config.toml
head_dim = 64
positions = "rope"
rope_fraction = 0.25
qk_norm = false
parallel_block = true
init = "uniform"
init_std_qkv = 0.0237
init_std_o = 0.00466
learning_rate = 0.000781
beta1 = 0.9
beta2 = 0.95
lr_head = 0.00768
decay_fraction = 0.697
final_lr_fraction = 0.0
max_seq_len = 1024
MLP neurons of a small language model. Each row is named by its layer, matrix (gate and up: input weights; down: output weights) and neuron, and shows model dimensions 32-159. Each number is 128 + 32 x the weight over its row's rms, rounded and kept within 0 to 255. A neuron's up and down rows have the sign that makes its largest values positive.
Before each neuron's rows is what it responds to, as a language model described it from the Wikipedia text at the highest values.

Description: The first word after a descriptive noun phrase that starts its modifier, e.g. a period of, a song recorded, a placement he; also blanks between coordinates.
L4.gate4 [ 84 133  90 161 192  68 114 120 109 142 130  78 136  64 121 123 140  89 141 127 142 153  67 120 133 110 103 112 150 160 105 154 164  66 165 129  74  83  90 117 112 154 144 150 120 157 133 170 125 175 149  97 156 196 179  99 115  90 176 167  77 127 124 148 120  78 100 131 123 114 189 199 123 141 100 182 123 110 145 160 165 146 109 134 173 117  74 137 153  75 147  83 102  77 164 153 103 176 133 147  85 113 191 133 163 155 143 115 124  87 158 101  95 132 101 122 108 162  96 130  88 116  64 181 120 138 138 103]
L4.up4 [145 111 128  27 180 102 117 151 168 133 100 158 171 106 121 143 114 171 114 121 156 107 108 153 158 115 149 127 159 140 142 146 125 119  88 143 129 150 103 154 166 133 121  49 180 148 202 137 152 182 122 147 174 181 125 111  96 124  97  84 139 181 134 176 137  96  91  84 168 107 152 135  95 136 106 155 131 108 180 125 152 112 130 136 129  52 133  98 125 161 140 188 139 154 121  92 147 139 112 155 118 145 201 144 130 192 126 159 166 130 130 142 136  96 154  86 143 122 174  93 136 155 101  88  89 181 113 126]
L4.down4 [214  96 141  99  89 145 100 100 141  90 117 179  51 127  98 159 119 153 105  95 151 170 103 138 174  72 130 149 150  93 151 103 131 101 155 160 120 136  94  94 158 132 133 143 103 123 115 162 183 125  61 153 146 154 125  81 146 160 127 145 163 154 126 143 143 186 147 129 114  90 135 120 110 128 129  99  92  85 122 100 151 143  86 156 113 146 160 160 166 104 101 157 225  98  97 131 133 120 159 191 111 130  81 120 121  99 156 110 183 138  95 190 181 115 137 121 123  66 125 116 167 138 132  97 149 137 108 118]

Description: Hyphens and second syllables in hyphenated East Asian given names (Young-ja, Chi-ming), score or range hyphens (6-4), and pipes or years in wiki tables.
L9.gate175 [ 89 178 110 174 112 102  15 105 125 106 149  72 156 153 133 122 205 122 122 141 106 136 171 129 133 136 129 188 141 105 178  85 173 146 165  83 144  40 133 134 133 131  49 110 103 105 174 181 121 142 128 110 129 124 189 121 105 105 124 104 142 162 123 120 131  90  83 192 107 123  94 121 146  86 120 141 126 122 194 146 160 171 111 178 124  88 173 100 103 147 150 144 153 154 110 183 120 125 141 143 123 123 107 181 144  98  70  99  61 122 106 123 123 172  66 111 169 122 120 106 153 117 152  78  92 151 160 151]
L9.up175 [111 182 146 134 139 142 111 181  96 127 162 151 106 125 144  92 119 143 172 130 245 136 124 159 150 129 152  97 146 101 180 144 132 150 175 164 111 114 149 120 142 145  89 119  85 114 103 109 135 107 151 198 171 119  94 117 112  88 103  55 132 143 116 143 139 127 108  72  51 104 140 102  89 126 143 119 103 170 162 172 153 145 183 170 119 151 192  82 135 127 105 160 103 100 140  98 188 134  91 107 111 107 112 120  60 131 154 160 149 132 120 128 128 136  74 140 108 146  99 178  66 110 107 172 162 102 164 185]
L9.down175 [ 77 151 134 149 101 137 185  95  97  45 108 141 110 171 137 101 148 118 138 158 107 145 129 161 119 151 126 141 138 124 120 143 173 121  95 152 133 135 111 139  71 109 155 116 138  90 117 126 164 164 141 141 112 133 173 140 126 120 142 136 142 145 144 135 144 144  75  54 108  87  98 108  92 124 131 129 101 114  54 118 157 109 128 120 133 102  94 169 135 123  78 100 183 111 122 101 129 162  72 142 140 132 115 150 161 131 128 102  93 101 117 106 117 148 148 107 154 176 116 185 153 109  96 117 169 161 167 107]

Description: Ordinal words after "the" marking a work's place in a sequence, such as second single or third studio album, plus weaker table-cell and date separators.
L9.gate452 [143  72 135 153 180 118  80 110 113 138 143 124 160 100 130 138 137 162 104 149 109 138 168 164 198  59 128  88  86  78 127  87 170 156 133 106 128  94 166  84 129 147  88 151 120 173 142 160 130 136 105 134 100 172 167  81 165  95  82 136 101 157 134  85 157 177 120 138 132 127  97  87 144  80 176 108 154 146  88  72 195 154 111  70 141  80 166 179  81 104 122 103  96  82 159 114 168 130  39 137 146 127  61 112  90 148 131  86 208 118  99 118 127 171 138 115 118 147  78 159 140 148  91  99 110 146 107 142]
L9.up452 [171 166 151  85 124 163 149  85 179 105 100 150 143 137 181 149 151 145 134 128 101 143 124  97 173 146 147 148 174 119 148 125 119 141 168 115 144  89 149 156 157 188 101  99 117  96 149 154 117  56 116 148 159 151  93 181 137 196  83 157 120 164 102 156 153 101  94 120 155 134 147  95 101 146 118 148 105 151 144  94  79 190 133 149 108  92 119 118 150 119  98 145 139  49 151 200 142 151 132 153 138 141 108 131  92 198 157  38 147 128  57 189 137  93 109 178 113 188 124 142 161  80  95 172 100 151  94 188]
L9.down452 [164 180 147 132 109 117  82 165 113 128 133 113 158 139 140 120 182 172  88  86 143 182 137 133 139 181 143 135 120 133 118  77  93 154  99 143 174 151  70 152  77 142 114 137 138 137 138 138 109  76 134 183  94 152 141  50 107 178 218 158  98 138 181  78 110 126 152  80 177 138 105 112 150 113 127 195 141 205 174 114 127 184 148 135 151  89 111 123 164 144 119  92 101 112 105 149 167 164 118 202 112 123 107  91 164 139 108 149  94 183 139 108 181 135 120 140 124 158 144  71 154  91 134  67 124 156 137  84]

Description: The word as in nearly every sense (such as, known as, used as, actor as role, as follows), plus a few name-starting pieces in lists.
L2.gate1132 [126 107 146 158  89 112  97 124 153 132  99 181 116 125 110 115 138 105  98 202 103  98 151 157 120 100 131 123 105 170 111 139 156 177 173 120 125 114  90 133 105 167 118  84 162 163 109 139 157 170 107 103 108 129 101 126 102 108 154 124 139 143 108 137 138  96 161 115  94 133 143  95  93 145 127 118 120 112 168 137 158 150 112  58 126 115  80  74 118  88  96 147  77 121 132  98 162  53 120 160 106 180 107  86 101 107 124 101 198 103 131 188 122 170 129  80 159 140 143 181 124 115 182 117 116 124 132 194]
L2.up1132 [142  69 134 166 153 136 128 139  83 133  91 187 142 125  95 151 163  64 124  86  83 138 154 123 142 123 161 156 103  96 103 113 121 130 176 103 136  95 100 197 194 147 172 115 178 107 155 112 116 169 124  99 171 129 126 103  99 202  92 163 162 168 143 175  95 162 129 148 143  86 164 117 156 156  76  88 136 125 146  89 139  76 102  86 113 100 126 145 167 109 146 144 130 163 126 102  65 160 123 107 153  63  81 106 133 116 130 175 161 163  90 121 129 126  96 161 123 118 120 186 123  92 153 145 165 136 144 128]
L2.down1132 [150 120 146 149  43 155 119 124 128  92  80 164 179 137 115 141 114 133 122 135  54  93 176 131  56  99  95 172 138 139 128 132 142 153 182  90 116 159 124 152 122 123 152 137 160 156 121 140 107 152 145 137 112  45 146 131  87 115 132 186 152 111 113 115 120 106 148 139 141 124 120 106 133 129 108 126 155 169 112 120 172 127 150 115 115 161 103  93 135 156  63 125  85 153 143 160  90 115 105 165 168 122 105  98 126 125  90 195 158  67 156 149 161 149  95 154 128 136 106 143 177 129  84 122 124 149 118 183]

Description: Ordinal and first-in-sequence words, mostly "first" after "the", plus second, fifth, ordinal suffixes like 1st, and Original/Released/Release/Total table-header words.
L2.gate807 [148  99 138 108  97  98  53 121 101 121 147 183 167 156 115 123 165  99 173 141  73 158  91 234 147 104  80 138 176 194 106 177 156 150 143 133  93 116 173  97 156 165 133 139 119 153 142 179  91 148  88 154 136 132 139  71  77 130  84 109 161 144 153 138  96 149  61 126 138 145 167 152 106 138 113 118 120 117 113  99 164  85 138  88  51  55 119  91 118 125  72 167 170  94 154 118 107 139 145 162 122 139 105 111  49  82 119  80 111 105 151 114 100 126 148 135  78 140 148  87 126 112 154 133 114 106 112 136]
L2.up807 [143 144 140 134 157  95 130 116  60 132 159 175 118 153 163  99 123  81 125  94  93 152 124 180 160 104  50 134 183 146 114 142 168 163 140 129 140 156 116 125 166 173 161 172 157 142 193 139 132 159  54 110 200 108 125 169 149 239 106 131 119 159 121 146 128 159 123 100 163 149 144 166 182 140  84 131 126 115 156 127 174 159 148 126 190 101  98 113 208 136 199 149 183 157 151 114 110 135 105  79 171 131 118 150  91  58 101 108 130 124 103 200 132 129 141  98 155 139 117 155 110 105 111 137 131 161  99  90]
L2.down807 [ 89 162 143  97 125  78  52 120 166 109  92 115 119 135 124 128 101 104 174 153  88 149 116 221 130 147 115 149 116 163 129 190 150 166 145 142  95  59 127 134 167 104 112 136 109 109 123 187  91 128 121 158 118 124 190 106 107 121 162  97 135 135 106 138 119 142 100  88 150 103 128 119 150  92  92 119 121 182  95  84 132  81 100  72  63  33 137  81  66 129  98 109 171 163 150 166 133  88 166 158 111 144 100  85  65 169 122 100 164  99 138  54 118 137 104 126 123 159  93  94 179 140  88 131  83 135 101 134]

Description: Connector tokens just before a character or proper name, mostly as in cast lists (Paul Chun as Captain Chan), plus :, |, The, 's before titles or lineups.
L9.gate312 [ 82 116 126 137 115  56 107  77 101 149  78 149 140 163 209 211 202  89 143 142 157 106 107 143 120 126 159 165 133 150  76 153 141 101 123 151 135 131  73 178 142 139 115 140 183 157 120 101  87 126 116 201 101 117  62 123 163 114 142 142 156 179 137 125 151 176 136 123  93 121 168  82  98  81 127 119 120  78 138 159 115 141 140 112 203 133 139 119 150 153  80 105 130 159  86 132 144 113 123 122 159  79 149  85 101  70 116  86 114 132 154 138  52  86 139 122 130 109  93 108 163 120 133 117 157 124 124 133]
L9.up312 [148  60 145 140 152 135 114 133 105 108 115 136 167 116 175 170 158 142 174 119 103  82 132 137 128 145  95 236 131 116 131 164 166 159 156 109  88 120 109 117 139 102 125  83  81 106 136 119 103 113 148 158 135 140  88 130  56 154 145 164  59 177 110 174 115  95 129  96 155  93 128 139 175 124  90 124 110 148 184 170 142  90 116 120 145  78 148 108 150  88 132 152  84 200 110 106 128 139 114 111  76  78 121 158  75 141 134 102 131  93  75 149 111 115  64 141 169 190 161 160 114  95 166 148 161  69 131 130]
L9.down312 [ 73  76 136 141 114 123 135 125 102 104 123 134 132 100 180  96 171 149  88 166 107 151 119 128 111 149 142 102 158 143  89 120 145 149 129 121 131 157 125 175 144 142 129 108 140 127  69 162  96 132 125 141 163  18 120 157 118 139 201 142 136 168  72 107 105 138 126 170 122 161 117  99 119 182  85 124 150 144 145 110 134 142 131 141 188 108 143 162 126 117 125 155  98 176 121 118 105  86 111 101 118 130 129 119 125 147 110 127 132  78 138 132 110 161 194 117  68 140 108 136 109 153  93 130 161 182 170 140]

Description: Hyphens and dashes joining two parts of a compound or range, as in horn-rimmed, COVID-19, 1994–1997, often fused with the next letter (Al-Sh, KRS-O).
L2.gate800 [139 133 123  98 117  56 149 119 120 142 122 128 127  60 117 117  93  87  91 163 155 114 139  93 111 129  74 147 124 127 125 107 131 111 144 167  88 147 159 128  83 188 104 175  87  84  72 143 117 183  54 137  92 147 118  77 184 124 184 141 134 126 148 135 144 132 114 181 173 110 182 164 121  97 172 182 113 108 178 169 131 125 107 144 140 132 139 108  81 153  92  98  80 100 158 111 153 167 169 172 126 121 117  82 120 143  90 152 145 117 126 183 143 119 106 167 171 101 141 141 120 161 116  46 107  77  98 156]
L2.up800 [105 141 127  98 135 124 177 102 111 148 162  87 132 104 124 105 139  92 128 144 157 136 177 168 108 136 149 134 137  77 159 117 135 119 146 166  65  76 160 137 154 130  90 136  80  80  79 126  81 149 128 140 113 145 109  76 109 137 146 108 156 156 146 162 150 139  83 138 166 114 108 214 109  99 160 131 108  89  86  77 108 111 136 149 137 111 158 104 147 182  99 111 199 138 158 167 159 178 168 168  62 178 117 135 160 148 104 109 167 177 126 121 137  77  84 171  85 101 130 116  81 125 137 157 140 120 129 147]
L2.down800 [ 95 141 175 100  89  95 100 114 171  54 174 125 190 148 198 124 123 128 144 121 170  67 154  84 105 166 134 113 105 129 102 128  80 125 131 143  67 154 164 119  56 162 142 152 110  76 164  90  81 106 126 145 115 145 117 109 148 135 188 157 128 122  99 182 129 130 109 204 130 101 136 173 113 123 144 110 100 146 109  97 114 147 202 154 132 125 147  47 100 172 117 156  72 105 163 170 151 122 198 154 137  81  68 138 135 106  94 123 111 137  86 151 149 140 130 168 123  77 152  99 145 131  93  77  64 104 129 135]

Description: The word linking an entry to its value in list or infobox lines, e.g. "Synonyms:", "Succeeded by:", "Actor as Role"; sometimes the verb after "He".
L4.gate600 [152 116 103 118 114  93  81 152  91 133 101 109 122 140 136  60 126 121 126 119 166 106  84 118 136  97 134 118  97 122 142 137 123 210 128  96 142 185 115 109 134 201 115 162 148  97  94 178 139 162 184 149  81 122 121 103 173 153  71 116 151 161  97 126 162 105 103  99 101 167 128  84 137 138 127 119 107 137 160 107 124  99 157  66 140 153 177 118 118  90 138 157 170 100 158 118 152  75 106 126 101  96 170 152  52 167  60 163 127 166 126 162 125 113 110 146 140 155 108 112 174 104  91 122 136 172 148 101]
L4.up600 [143 143 107 134 116 153  88 136  97 145 122 113 145 153 152 133 216 161  93 164  97 116 157 130 108  93 205 117 107  94  73 145 168 188 103  97 115 137  69 132 132 120 152 142 116  91 103 163 151 111 154 129 120 125 143  89 154 129 160  92 159 162  75 131 134 144 136 197 164 156 118 103 150 130 124 166  88 114 141 139 178 133 180  90 107 137  29 142 125  96 134 133  96 101 125  56 147 143 113 122 106  68 103  48 104 181 107 139 151 145 170 176 117  88 131 191 108  73 138 111 154 111 124 130 103 117 136 156]
L4.down600 [139 130  96 129 110 149  61  79 150 179 113 143 162 141 105 131 112 127 125 131 134 150 117  96 142 113  71 116  98 109  96 115  80 160 116 140  44 112 110 110 134 129 159 141 117 160 115  55  75  36 200 163 137  70 156 138 164 125 144 130 107 123 132 144  84  96 128 156 155 164 124 134 126 165  79 181 177 146  57  87 142 151 125 118 149 220 174 101 128 119 143 142 156 175 105 179 140 110 116 137 136  63  98 162 173 112 100 160 153 153 227  83  98  59 154 153 163 166 159 146 120 176  95 153  95 151  66  74]